Part of a small language model's weights: 10 heads of 32, rotary positions.
MLP neurons of a small language model. Each row is named by its layer, matrix (up: input weights) and neuron, and shows model dimensions 32-287. Each number is 500 + 40 x the weight over its row's rms, rounded and kept within 0 to 999. Numbers have three digits each.
After each neuron's rows, "fires on" lists the tokens most often at its 100 highest values on Wikipedia text that the model never trained on.

L4.up648:427537458423477482512451500555460445504554485460493486500576519536487554512472536533454454493497467490424532469451496507507455492406490482489503578565476423501535466574449418481568511465472508566505467497487447492485453466483471543478492418507574454472498446486449463545537522504473513470529513481399512544535493510483483501494419562549484485498470540549518439549472459606508434538528537508507467507559457519487508473476556495465463467541484505524477503446590484475424536541498453481504450465481487527450514512537536439494539536442501548477523501471507489513436536498532565535574558419504422443490487514494420464507459476541464457512477483522496533539501557545509501435554487494480513512449456497534462521459488451550531592502524470514423441510507483510493488460484526
fires on: "er", "member ", "ist ", "by ", "director ", "er "

L5.up467:533473536556456482538527538522481457469496504532512489476524460531448506466431513467481528532561615549494491516430514502507481499507606458543521502502451453517526501545485507478494508475510506442482537497521533450558529525444554513482448450523535445472551509495490519457453560559540481508477428521466521443510474529507506509468505449469522570447546466441499554533512492496516474499511475443518483543459523456466502535527453522433504492449603553507460482497510504438555524524496483531517538534530552508462515534483449559478477479519481493538485506589456457536500523549475454535539459459554470468500492404432506468585418535418514451482393448515570510507425427465533520474492443541504439504490466484491477481507450459477497462502456479480488496446554499426432450475457529
fires on: "| ", "es", "there", "ro", "lost "

L2.up248:571564598423535578547544518436531539491541491520469512510485485474524562532501478465562434496522511587551408540516432460533468572489470460536466493470548453396447440510539499478553523486479455447584448524538467466486562543525524531503544528487516492478427504509522504464485502461467534420472542458443526499451503516423454576553520455491567511433500530462503462523538507523534484484496451550450505518459540582490475518564488545526467528475472478520494478551581485416480556446553444520444531511525524524543513504526410536484450447443483455476526502509470510482485503416540509463442476462501500551471545560500415533509529486494496545504462541476473492482444477529520486553490535463543542528498556507521450528512574429503487488475494505418559549477503513510500530513476486
fires on: "rec", "li", "position", "Dani", "us ", "led "

L5.up660:456415469514520549469498513455495492512551499435489432471501480460486520536539521485477507444433467540501614472541448503566553524482523521439482488500527465495572496471543458523556503517468483467497494575485530444511517569473524527522475401519474506494489529537424476533472491514508566485584558485503492490495609498459496535526522479540574542571491451556472492552434474544404411464493447514555531511465562457559494461530547467446496528557469531481405512551513514485537455459496501555526507434475427477514527516459495430527526551476548535562507423493602460555517553536536486445512489517540483502526459422484525536536524503488456496512535467578480444499474462483500444476516431503504556513445534496522450501492432516506474431447416532465555455567517465500426532485565490
fires on: "'", "–", "W ", "Apps "

L4.up1051:468477472458487505481504521460539525472481498508494475516511507509445474509479451532471453534489547501517532440509538448539580373496517417478488439541537482482525501519480509515518459433456510488513450428544512487499447538506414511456503514485492515453477489467476544343514499498537454510524476462492411420504476444566551487426546483491518465427497524504535422533513474517478480484516489527484526501586495387505586499475530469509491524429519530475479474498444457566480518642542511479549446487446469500519472576542549518481558503488501579452516483502467498487454449437460440517494521504524488531416522530488484409489463525471515535482509484486520523558484476518511499427488531478520514519576497454467545495466472465473445465509450542508482510496499543565498523531559493
fires on: "; ", "River", "CE", "NCA", "diocese ", "vocals"

L5.up833:473505437519522516489477384521558454515556447559495517515604597500468493503517490512544518492496449548519439577445471493430480468461449493532547488559553502527547546434479553452501472442563445482465489475584479485444495465505518422533508527491475350373518525446500488523486479451478504610521514511473515501490401473519510501383489564489554454459540461506477536547385538560475544525552543474503545479504501509455476497523511487472530440505506452501486497459501538534476468489440542455477395605478521540454514474520515595516557479538493452485487514538531555487494438508472481528495496444482494503482477471482471505502484520518475478534460513478576488532584607544514479450503443545510545524515494512501470483514560514516461520506544492473532473514500517499510482466442513
fires on: "until ", "after ", "since ", "to ", "$", "Before "

L3.up58:474476531512464480514430458538543535488485486461491437517450559528531538490546485510553533462504491484512509510555554490573519461479480494506488544486540538502534460542481472485546438601408508574480510571501449492473577485409478459517522490503431529469473527537485460516467502625573429502522566534512526452538474561513524563526517447467495486486445455511557513522523517423449483462538499522448486399501493589469526560505522433457490491556497525522544601529507508515540518512520456421535508484481410502582493474514542461500489526589558477522456485557516468518530535602472444492553530522502458435492490498544470427510479497503481529450480488478578483515431526517521481441543515503555419521510503425535520509469507486472489451448386505472472489468498548495585446478531449
fires on: "De", "mis", "Ru", "Sum", "Pu", "ru"

L4.up232:509556478414506513510517442479527516453479545507451467469485493474485496501425551486388483475479535556499572522454506505513528481485541536560542437508483560538503525509459549444488516599513520468503473434456539501541514587461435453468452532516541498545460530506449499579548519538434476497408468457499518547465528503516541458530562550551519493485475441555433530518475598493531461481521490479519495494502512465531482556479507543484561520516451438528500536569524527466448482532424529480484481524510519587545511506516406540431474495524497448436592452433474551519496455488485514460525583526493505444551470507426572490513529504498550476474508511475484491459575437551479575486531577523523491488511506579534455579605506497478472504508488536561553534531505445453541508505474496
fires on: "==", "BR", "Duch", "Anat", "-", "mi "

L4.up672:544509523446538530503445472429445398444470527622507536446469497487517538480498503515536540452497459526477517590470568487481502454503502493443502506550518499514468439486452442550478465513476482551543504562500533500592531487433563385535519446481561500421603531451436450509552446474498528476526497505496475544535562456460503499522529504471487546482477500481468540562520445531521421508445488530502439430506497479506492451492535511493534514520512494512552533489562485527447428538524463465494514520498438406462514469461473477450477405504548517464480461595481493515366459538488462523511498425502526505526520487506509558503501593482549490495548606519553535483515488530511515493511514538508427464472434479505506526499464484546442524511455487520499496529556473414486462509486523
fires on: "-", "first ", "En", "search ", "e"

L4.up1264:558461428464507505512507519485614462477498498542497510492483509539499444501438482456558567487523501496454529488512539534542462571544490485554550475511526460516499472467441522567470440522426571461552463506555579537453538516529447546491528423563500556529491518478535452528482499535505395509469463507465547508476491543491509537571532605460494496543494424552496503601534454462509462425524512430485525470470497535516473519469520452496578530471504570496505465568483450497484477523484452425494485511489523498463554404444448525535519448557484516489485557472495463490517454468488464473434513484475518497536539461531498476485559497507562499429546509482449466526483482502521523503632488524480477524481500491504491407472457517510527523459445455531524442551507500495496461576493524
fires on: "as ", ", ", "of ", "with ", "and ", "is "

L3.up707:513498513521493515481556509542469541502591561517519503549549523481522493546486507458406552494509511458507392534489466474473510495548413505516427522515556506436468534571477492512484490624495533476508524502480526431521565576519496537435465512446507508500513430470514464502479403515529503514566582526588541527465564527471518563468459440481494421485569441472441474465499446414566519472505490459492459487526451531474538510480445465539432419516449502506508533513523441514443470509507513513488513561496561469409532437511495466451581504527482480523405505434476511478538516522469514505446491522482460483490501527446570532423510525482467434558500500455457495511494496492520586504538535496621495474496499508501472549476432450497475517474510499449520480489493537591554558557488524
fires on: "man", "Staff ", "aves", "field", "fa"

L3.up1187:518528471404403465455508510539432452521516550495518494441552504473488463501565517474511570486586492522529577545444448504526515508497499540460473580471556472550556519544489507544507513570521589563502476542503447480479482507503605579592477487485477592574535448478517535555421544539536516478463492455478424547483422536613543436455526520502556461404449502535460488515543516494460506536508503530517516464478464528492519476489449516557480419529513516460469521528487486509431460465540417541457543475573497469501517469432458484507466490570502451552458533529522504433495422472500480495523464472485534559521479542550485482481525514554496507526445564430478459497530483510450433496514530493504571524441487467550517534566456472435512476531502440537517510515520543508416522550528559
fires on: "-", ", ", "ing ", "ang ", "end "

L7.up776:492536521496457553492500384531576532485564498511503415462523515608529536499545510475529589517542554381464470519565497516467458467493511522529517444511477484460514548504557573445496439594448518513494515468495485559520530508519457543504575480453471517523499475468491541420502484478470542482496502538443549463518521497506546464511502471479445525464521456531495499472455550532482459443435499485529502558491501475507499435451501545493549543457540449510467547463576493480442456558533480444472589421532508472472477466498499467452442488529502532539509598527419453506559530477499538436489497437545480491512510527467475506498503553430518468533558523479470510462524422595558496419448482504556426458544498480515548527508542557489518469438493438484514432468458608447525512488440465
fires on: "-", "of ", "to ", "Illinois ", "yl", "Th"

L3.up886:580503538511510495517494554482477478448527551540499498503521476468478534448511479514489564477492463487499606464477496518462601483491507515483542485495449523456470523448516557460593502470493571532481473526468506425514459490526459540539458509549543456493506455545435475556500477488458523468444535495496478464505556463500541409477404558532462486552469440491497485503464478532491523520525504471495578499460541523472417465564502437542544552528528524504426486477455503503443479571464443534512573539504509427505448500510541465516507549449541463499401538534526474572523403517478531485481458540458428550464513470484551519541505544483543528403466496558510497537474520547442549587544490482474532519429528548549485415482445525553606569478524493538466492490417500481499461595510493
fires on: "s", "tw", "ed", "parliamentary ", "ic", "uses"

L9.up944:467510590577504528541468513500525469559486517475457476395535466531556487545512520471481485470466468496485467604540536483443518481476513443498483461479502529565569485552521574492590533543446485425574474484520512510465510466447517478484528474475447477431432495494425511498468540464523501500462479530460561549514546415498480528549522487510491449466471554564577587507538552569482538553519478565414531513451541549495500525480475424502504415486537514468473529471518478454497518473534497491476515563499503516469522475420511429490608448480526481504499470581506485510473476500578482502487427507477550512469498470558498527505515496613493583516483472421462475503502454491568496459423568519507497550475507509530486508471535567497419534527536442491457492429491588494535477525548545
fires on: "de ", "-", "'", "in ", "the ", "^{("

L9.up295:494440499486520570445481468487455501482536432495486446446555501431546503532472505472490534501506550481523480495562534479474552476468565479500469515474468554439524475464534487581518490559578501424586446521487513555474506497418546510530462503483514456464473469517482501480510569536442493402514501514472500436539517454485549587511511540465588387494474512513499479507552528508506445443510488520534556474539442475504521500437468446472511526500518476467527507461556515435505509566459478470513448451457524514520468545545535532486569495478482467508547452526454495515552514470475438461439547534491507447465462507504469453510465566482438459581545416585506552531502549470540485443454505510584549501491481492540503502522485524453559531532484530536455453462483519514437579517478487
fires on: "| ", ": ", "."

L9.up367:446545495493507524475507463463489505524566439446548525540439417459475544547433468472465456536487461511570576441517471485451552455418567472453480465481518492450484472446515509497533468463500526467436521519529557518488440461496538535480448565499508440468499492495523438562507529489458510447533570475515539452452563421470514436429541545536498444518574529554534541551518502531500516521488478485572456514527501593468493549502462499506582473430515462483450461481526508513460458459493527497566530454508522440455493412500439517499448467525507545533518409466497445506517489440569414505467501462529492502460444520520494465517559582497500446594543520471494522561498522571477448541558475496583532507475505438500512555490514526425532519481490464488544520538501552540486503469508479
fires on: "| ", ":", "–"

L7.up164:461498561444491465517467403486486458511470536460467487533490513479475506492476561500449452499530544513518472502506507506566528513526514569491599455509480491498569425576489530517475524562450550526601458500491567457526464445529482474500519497498506542509486500437470521505555549549516440468561500518509461452538504547492494441511487462452488501496542486558502597487540562580503436519508503556521548486541519504486519467533480509444497555546539486469595457482499513468530535594488462431468484490586495577520471496486471573525446475565514590422504474488503421486477449457549517514514490455494384461519444496473513414487564546434451535514569471497420525437547447478469493559500547481568442465476564536515451518517467483452520474477517409457492476530472534481477506500438502
fires on: "-", "with ", "; ", "a ", "of ", "| "

L3.up1025:449535530451481519481432532514508514558503521513473517496497427445545538477466506459591495477534490495451594497505501405484455533521415473512485466556486486528557564502523538498480458521507487525503500529537517485437525521529480520469485550542534489506502565501468522514488507478535528444426503527526447517498469543415579504478520531438567464482512486481565551462488491488489449452496557471468608494514480374440539577409516420498517460495475548532504527435486489491561544551478496529438443520547415543464514493497487480519488469526554438518532468479511515511422483543533461492537525475495492491530407601500425412448483475489507528500445472486481531559516525545550470510511471531499499488507519495472466542445455558423439568502522454492518542516495496519563463565538570
fires on: "il", "Mel", "le", "Le", "ely ", "Rh"

L7.up260:513508541445538552548474527470469451532429441517524527458476509509470535500486528524465585497570545507459470512552493565478586476557436466522415509509466479541512528411464491528522482498528400517474583563466436514486498535455498478579465475428498521456456443436545503580522507507502500472440428544398484455531465486524384478508464487460380442442495464554516491504471554523499534465497455500532451449508513453510518461508573513545472508494499525538478496546536448528507467481474566521511455426537415492534528530461490489498535468484531557572394513510489473483533493486501533518510479513498483455469501550512496500516423438506501472451459543479511503534489515484525528454505496533498474475565475523531518447550480487505488580566528503521490500500493452464490459543523491
fires on: "from ", "ec", "ğ", "pre", "–", "to "

L7.up828:569487501455526535541426506472547596501436539458524515485429500505457446479531538434515569534554548518508445495466498544535517480460529529494455517433538462467519413418514493470551431498475528536544530539493460469494452490469463536574515491561572510453518432488435473496527515467527480400432531493552555481499515450493525484497550502484477535497525505549429588458503477498421505511476529480474464567443517480447520491425490520450544502425527436462388465476524468505449499525548462509475533518438503542503497537453482565548508511545470528486542513459532442466470469519524560489501457446488519545494490515519453519540531487540568510448516518479465476518496517478445515516484470471569494510455463462485519486523485478545513544432490511506562470553549495498480463537502476
fires on: ":", "ov", "av", "s "

L2.up498:521489494520497468562532501520424406533506484501446496439501495511526530511503578499519517505574534532487518479435527409511502544505492548468584494496505433434464444455525513615578464469460440508538480486495515525464512503480567522552539488526530511525427558505510516446545566503582425496550488544446475501456463466442441469488481521526502567534477521512428503477429523467529476489515441539434502481515486505482481481440497491417535493464461505485527504520488578441462515470462457476416472495499523515456458516488502505439459486442474472440552424410536569513537513542521455529557396370475489494460497478476552530577505483487519525536471523466500503564399523516524496480549471561503534489470541552451491543465461438458521539511475488453505514478507497505507464538492504
fires on: "il", "CL", "custom", "yp", "ept", "wor"

L7.up772:514474541532472562488464542498524565506503461477405496509576495468474424447518419451457548472541518539485503468563539521504494426435487461503519488501497454525580541533494525523499441485579525412547489491495481547549439515530495512494457541556539480495444476548498457455527460490491580532517506518490468498469466469427453501513509492458526485540432509465511519515507473516489507461479520516497519525533482567470555513540458592520599434516474496365414484488443501509537563483485532478481485477516547512550518498548494494528513541432473540478526499466520488511482500514552512484385449496545512552572461496493602501540488498515470541413521594440541561498448546536464507481540522554468468476477523484520592446484488483510496492597443473533459571468469575549524484483543480
fires on: "| ", "of ", "in ", ": "

L5.up1269:450526576436569552489483532514499528502475542488473466439522499510518520485498571460528478516505479546528550459428535474574544491470542503494513493511521464466488515562526523527508550469501455489523482487426548567544497508499514545529521528506455417426501466529509490494521473566471503460597495506478501479543483501435546462457572433525609479531521528493492464544480462506554446478526501489493534505563490508466557507451511484526468474567474547437519514461452471555495536557558463455490505461479498406479513542459539508510486458538478480501522510456533459494473496411501505525524510412452522467483514485557519536542409547412513513512419539509453459510568433536416482557489511470452540577510529532561513573529452510457477494520469472522552508550457433428471506585515548
fires on: "and ", "-", "ev", "f", "known "

L3.up597:456519560517504457465520509484487513536526464448513479529475483507574522552531519532401457518501441495457562474542494460501512485528556558493477506507525518532498515568527495548551479479504469519573534496491471530535525532552450557481548485512528453493518502590507520494448540598524491546457442501443567469455419557526471507516437521490457541549467464534499444432454544496434451488513461499507466390504514518505500559414525451572464452497528549511526538561460521558486560612526519445520473472435482490545465560458486543473496409522557506449450529424527429552460513578527540519573420532499548516475558562569505513493532564473442520479488524471564468555415395518479572482532508441480428476499503534505483554466515525467502527513556522511502572552472503471541582498458559
fires on: "United ", "City "

L4.up1275:567501569504481563470489530491532568413478532506467516489529498450460464514422524575533496467600528506574511427503514460557474508519490491503482366516528476539480513507490509500511551535455527498435507490535497477551499585467515501463551447463494479507484460487489493494523535520604467522454468500448553570515432467556515473404499515444489514526433471512514512551509569460486524480534499563527543443479510513515487529395490501496460524490464491451528505566480557520555506545472524483520469463534524506493544561507510569538504406537479487460436522527458478502491521443521410506555453462474492488432508521516497538438520516544520472470453563475514486536505535554499498467462531503443514498546527567488551453494555541525465446587507497545412542566508511460496539503548525
fires on: ". ", "ra ", "wing ", "v ", "cha ", "anning "

L7.up893:499506525494513555575504484559546477464491438520488521499488555553529479470546496472495537462541563597518452497427509490475589478482517514457534520455473493439462442528436524477491494507583485506411499516505505498416486463460465549530437431507529445544551527446485487454460477471492552484571509490495450533486494578512436504544436539520441508447515542445526518478434569522539457505474520570572508431532554470455493459543541572548498478488582480466497518520438450510466532431529511485449491447503547455462473398520535496496456496543500504520471460516490614497489479477494537558430471480562458554568519546470581490521479493524489491490510471504483480511516462560562527464500537502543460488471501531487548428516484402551470516518461512524474461478513534524509535496544510
fires on: "–", "to ", "not ", "-", "congressional "

L4.up1233:511531482429485554439528526452496498464389501539498515492518487574546520440543472518505532457487440555464520538480548524565502494432492583453531504518503480469497513471489453563449434529468591509522522549484499497509539529467478498513486495489457522520404484454518516501588500418482439428507467512440575501504528543527504489439497514477409492479558457493535531504569512409522487486495516494498484511564520494464517459507528430437511482476484474488478520515534456434470491476513533440579510506596493445477522542499464608486455527531482477486546505482516505477488459497542487579486494458427472439465481500578591483447532484474489538539401557423548503518500460554522488574539526487449482461543519437504557502499480524519540532497488472497487471348498429488563516553461495
fires on: "and ", ", ", "& ", "or "

L7.up1121:542550545427563512583523506462431476491528533466529460500505469500511501511557472481469470481517515500464494505548510523549493512472469500431483497465477517472467534435525517576524428501468495540560517465531446505487508590557482506501548491433499454501508476462512467518516453494547458420497482512519495494459460507480528458507530533529487529427490520522554480494492526439557504487472480514508471441537569503426526502523547430565543476464478599566553499508480512531522475466488554511518486507453476444392481542474529564531414491474455518466468493480504443586447495563481441484447567528481520452430522590451508473508529462506492502558455519459494499483559487541503478500452531476524511513478558536504510483526535506522530439555505485546543554504523539443561466540497495
fires on: "an", "-", "(", "=", "from ", "/"

L5.up834:501465493465486536452459575470478531548490592491488444441518477500390501439453495453459518486513484441445428451545464459502524481497547493449536555539416507539431526485504509514499481498438508484573518515522476490512518431456472494488494547558511492488455523545515483501580527586488478445529457461499428489391510418459418520458527552545419455484519546512485473521566495443507488580556588485424505457540557468504556495526475495485520415591531552486517474475528476475568514517570487540542519530587444479510499439488540572461523528468510503493493513470460442561529470501508538471498523476446515489517526491515444504513446515442518441444476540545524514528486532504497457460560526447482463469542598507487427519475493527470475440448462536480511506477529483468484479530458485
fires on: ".", "; ", "+", "-", "ch"

L5.up819:526465451495435439464479476430497439487581518512526449484543558480465518512543539471520523500528499562466524482506561441490532484591523479498513473533511494545444503524570452523466513529549457466507534420538457426435442418554478467491447494474486503490507414551538452514448488509459523554569539526577435449562504539511434521542513536470419486447477452559481499465438462547441503497444462489488496461546556508492452523555509501480502515494506490574473590504396495562499516509547550494508504496466500421511520532595521466449502500501521495459448527472483523570481455521533449508470442504523491473497544462472587520498522559465505506468519507495597551519502514580541487482458469564549515562517519536503496473473429494483434517525477513518487473497488511528428486492485482
fires on: "ed", "i", "ak", "ed ", "-", "ik"

L9.up814:497453504548538444532481452551523493500521569506449492510611448433477459453494500542482569542585514552442512518587495469478545428502523434476519500518491454490508509504490498549495470522538504490529469550529479408474537466536472460502471436463568457482464457543502480506439482460507587465478462546483476555505536477502479470451499532496494475508496517531515515537469542510557448534537477516436538467487432445477437531499483516473513573481465457443449487639468510542505480534492495533441467506533572490522473518445458454470570517452522483493518516502501510503453521461482461518429485515426574493495474438492503546472461578503426487457505411519609540469474533542446469483542515475528528442495558530504493478449498487532535549507435548522494482539520584554494530535586537
fires on: "| ", "C", "for "

L4.up381:549512456536569513463431453480511458503586459516490479474503494540557542491483459487456507443491544430540511619465481500443535488484491581490487566460460477503445570491540522450525451523478495546480501436496509503514505459577453516525544468440425460540467497498443491508482507439522525444448519521484557545461462479470518527476485517387485544491504484470513520518483503499432471435492518509459471510464529468477486464405491499480551527483542513557483441527521478495515524489482530525457457585547566515498523440476463485517486476487486476487491487490541574517513524531559520578445504500478503620570538520475455435497456527491476523511474527462505551427450464553447511558530462541443432484386509469575509454522524487499533413488505448448411480482522444476515463562555499
fires on: "and ", ") ", "of ", "curr", ": "

L5.up525:490483541501559453548458531497557478505516498517547546569526523460518386490425536544486483500463529514516507460489497533461492438540549505530494499498486440451501484517497483487495516482510524468494455527628545488520532488444456508454533485430416364495463474531484505520461506534499472473525443485462494453438554509517449548398517547462527497511532456479523516550502475497454421454537472527468459445493566488466589523514503438410518495482527478575563513513518389458516426502566496486444485520495486482471597482534483470545501521493521449475458432534518478420496504444478482516411410489470489500467522519535533547483461504448515556543490549540487483535423467546614516528566473438440468497545462529492560507452474500495522540500464516528484497498431512519489503489549459
fires on: ", ", "=", ") ", "is ", ")", "married "

L9.up975:475496534519577445585502513576486498546533477442418481434556501461587511494534500457509506536469508540432479494565499455532529508561470448476461438482450574485500419562469512505512466477537486508551496525545440504519478438488474433513475488478499550505462569502530509495469486567539508412548507499581522551513575526582459485424498505492487460510479448543509558513512579492562548500524497420468529469427592498444514489491504475429528433515504587532481464536519539493497546583520515532527558534591501489489515539494557521519454479540552432504519497528513517533426502452601451540506480532490527511449548471468517537465425515461510500470548485512468546541487547469481414503492541490492439498519543571526510466439437521431476613493554476528477564533441431517487512465478464
fires on: "| ", ", ", "lost "

L9.up11:469490450524508509526486520501487517490508538428520485502584517454523407485481545528571492526546502474501555547493497573541494567491459463454516487457450505570426497554508496516518514492484412527517458496543443487516497515527458538498453482498490433509451497465518442552531641537528537473472526490495512422443561416511494487474546489535470513563517516445559519464506467483509486476495518523470552534538520600511460526444498495432474539525511542474470525521532489570437489494501460536569461484473430528447534491502536474500476533591505526489532544427476478515521531448485540506509491515460522443454528438505588511545437481488423427571511531479473498505472508511471561506567517534434531482529553521581548534505496450517445504481514507494468467498537466488432518589499471
fires on: "| ", "to ", "AUS ", "by "

L5.up928:494542520650514481483476470504481521461509492478484438615532525506509556480519543533523508435394493467506495485539438550483511539480377520502506489385503520487400516404517467493439485508544527498503511469527488496507490503518515543545499549458570462523441487482568508573437506441473486523531549533486493397465519523550428493462499496474489500541524473536478513551562494562487514503490525483518427558499505501508495435550536605467477533517554469504437488534475456485490488569438488504518469447507525478472528504435512498448448507456448497456372512462485472517493468565547417509491588497464481496493482537485564530480524473482443530513539488455541499522507527537548555531522484524462535489466459557488516445562590437567517501556531448417516460432545507493527515483455533
fires on: "for ", "of ", "hold ", "at ", "Turnout "

L5.up74:593506455513566485582549493531468474522468555511493549490489467517468505515504451488533471515509438526508545486436454464520461451514496494530514444420515453428558539475516514535546560545455436448580465494530429432471574502476482475502505409441477514526426465500430519517484477466512459454494494567536450535494535469558575483528515538496497514444466503469516449489474441588482605503490468540491558517507548459456549502590486422544511564562453541542455505499570493478455479451481450541488520474494467542497522509467429510596472499536510472485495550537480479468493480435548578527446419455524470540516525536509476505537445549532445524471525566530485472464495435558456535511619495564468497534447557503463501459501541550517564396460499515491508504549508438492506488575581524
fires on: ", ", "and ", "ed"

L5.up849:511467534495464523448472478523523497508563519569533460560503536451471531418477559521496453474460468533437477543521567516448465542445500526500484536497447563528454543499468589558541551562501459547522508525448506439507496525473484507482516470533505530420475512430502512555488443427523486450470544540535553570477466500450484583553572535485502502443546495475485501460425381606480552487456508544569488494492487548509525527537521486466495451565490463497466517492497499562433452590439497534507508493462546502461497468517546536471519544545514540539481499516458475483469421536499549478531522491489427531521468488430558496517535472441464512527533511422575489513430533532482445614566534455535543570565491506507515428517482436454485495556577551513465462549507480521557459521454463
fires on: "\n\n", "\n", "New ", "end"

L2.up708:456468487500565511467509506520521526487529498502552462506560518510498505483502474495472484508449493503538540498473564417518519482519509499527414485480420459566499587484516540466521512444469521504484542456474520436514476490433470537563479555458464526527495533466509464461498424506496491447534503510568524464456428509413446494535498501494572477447489528503518539533478533518479472520499467454457549524415482500517519448513473497489489501464454537547547584515484533501490459532439544515452477482557508437550576542397548494538571477486519521582444483543455520540509521575578539497516500473433555484528484583451589505466463468477550475488506462541475502423549545528472477515488488449537517404568479431478485469504437435503550562478557505527495475471474576507493495511436482
fires on: "en ", ";", "Society ", "thir", "aves", ");"

L5.up115:479438451479453545425403478460526490486529499555523455520475453481484475501594503476521492486531477499495487469389508573503436433541434474506489488561509502524433453533438555453568473479461569554524546543497484518446491509545527590570500520510492458557528534540534492547503487523505505496579481515575503492476446545455592532574536523532449443546493519529472607441432496487474491546494476516486490481461526534522571468506527555457483477595558548538517530497583540471510503528473510523548402524460473519558433483507543473524493480528462517483556519449475493444493499473578543445472474414463571534452521478521494515512498406505518565518505554541563512527554495527505511484530470497528498472436535515471447483511475516535503545476526474442462509462515569523480568529519550
fires on: "- ", "1 ", "World ", "j", "n", "men"

L9.up788:458573448585472484540489595547509407555489489495491449516506527501475462471522516508435499493507418524464482505478466451516484541517456422465564518522516469518407506472488498589511454543489483469497473479466515487520494514455459470481461543462470511463554513503427434450439522449506469491503576563593484496490467484544518556575554575503477503436451523519540519546493485447539517547459573521526511491522465474406522497525567457472505556510438509477508480558482425454500502498504508578420495460492537480491415500463579549525450496481517516509499473561537544436474482487551519544452488485447526574406476637486495538552522514547421464526570501519443501577522519503497475433497499503525534562509441464538526506493502490506525492494558486468546598509549510495530534547430518
fires on: "(", "to ", "was ", "$", "="

L9.up1127:530487363519439483466475448491504542518527504528498463516454450502495465572561476457435579433457548534469521508451468488497507415539527565433509482544482513520472448523493519459538504453509469410469470444459465523454489520541494491515540506456536474452496483487484445542542509522489516491563515549469551528466545423442551523510526518492478536531473495429597505549500458520484461444381503489564447565499491500483442523492542546499513533421508500505546438472521526514568446447455509471565606534492476490474474498458462511499468509489499452454480469500492462531447469407482509439533490483463493527377565448495441551545507479561495479540508492562465500579498519453528507491501498496521519454495487483484480500536496455525510529543448476421470495496485509494425539418474525
fires on: ":", ".", "(", "Title "

L2.up302:496473532470508411583488440455454601545487521572557526507539474460469484483576505457536478525529525503571459573465465537480469522552474450484551484465490528446522512505439563537519532527438464519578544499500451507416503444416527466572527448514569542466523464564510475576418451521463443479526505478533474466497462516498498566525554479435523453514493471488539508476478492551517532547479481510468486533426481512503450489472519408451529445419524523499424474533507494516510511558452437508501508518514513501544555516506461544402444433502462490485472529582466479436473468473520502536504487534559525579462534512516469527434553509494474476547471485470504501478505511513516560491509514567479554486549574488526454480456484509503521546506506500542419521541567527479545514474519377
fires on: ", ", "te ", "Hamilton ", "album", "s "

L7.up1033:497453516534512490481466491442499462542537530445479436447462474503444548457436552445430460507460459520482474622502486542493497502488457503512500415495466486518469520418553515495494426491489502490491512576412488424593465469544551550495589444461496555486509505481443489474575494495517529508492444409545493471460548438483468483475467556502439475487536489494477523445558537427581484519540525535459502466526564507525466497492518462412474396455587561537475505483514525580480510433552496523514502518436517560468454542382515477453449525523476496526476606492446534525535513541465532464527476396427538499530510493490492479584551469477579526468536490464498527540544382506454507510520462509476455469476489494495482490500499483448480489509494582541523476535527516493524529503418488
fires on: ".", "===", "-", "on ", "for ", "claimed "

L9.up997:487480524473543518438531449495560515496519494538513479485487567586533510485530420415469473524515536541478587519551506464490428453541529506485493554521441542483471476580539516514466511507474470487507503486491513510506507497501516458615522478496476500527518552568458513527478464430564492460551496544484454517419484528468505501533547477448490497434442482532464511578464466522487488524567527495529537447482425528471465434444488498518491503556549517473539498474490583524561480348561466501424506493475583540478471496511496513484530500487492461562460442482521565503443475513539491512405441475478529523498543440584467514470527417538483498469551512486551472522522467518458492427452508532539521520493577523545462489484448538498522459503491460546430459492499596575542492499506495
fires on: "the ", "-", "The ", "\"", "second "

L7.up1228:479486504470506499489502467559507462476469512478405450433444491492456525501533463494454503501440572466497442533536530550482530477524542492572575468517429473595494490441545545527495500506380465441484504508519538431496589481529535544504460488559526490460485478459470501502512494540485463452464568555417536446546476472536571455513526463472474473505422515448572514556535456486462470537462495533460550490570475517595545437535527477516581530507500446463540547516535502504471522552490512432491410446444473441422509448502517526480469490467499490454533511504459481492517488451432472512455474514460405566538512535552510487414504525442473459498523561473519508475504454510518469458482454510535533509529519486566484429539496531527449527500581452503452504432504541485488495552571408
fires on: "-", "FI", "TA", "The ", "way ", "de "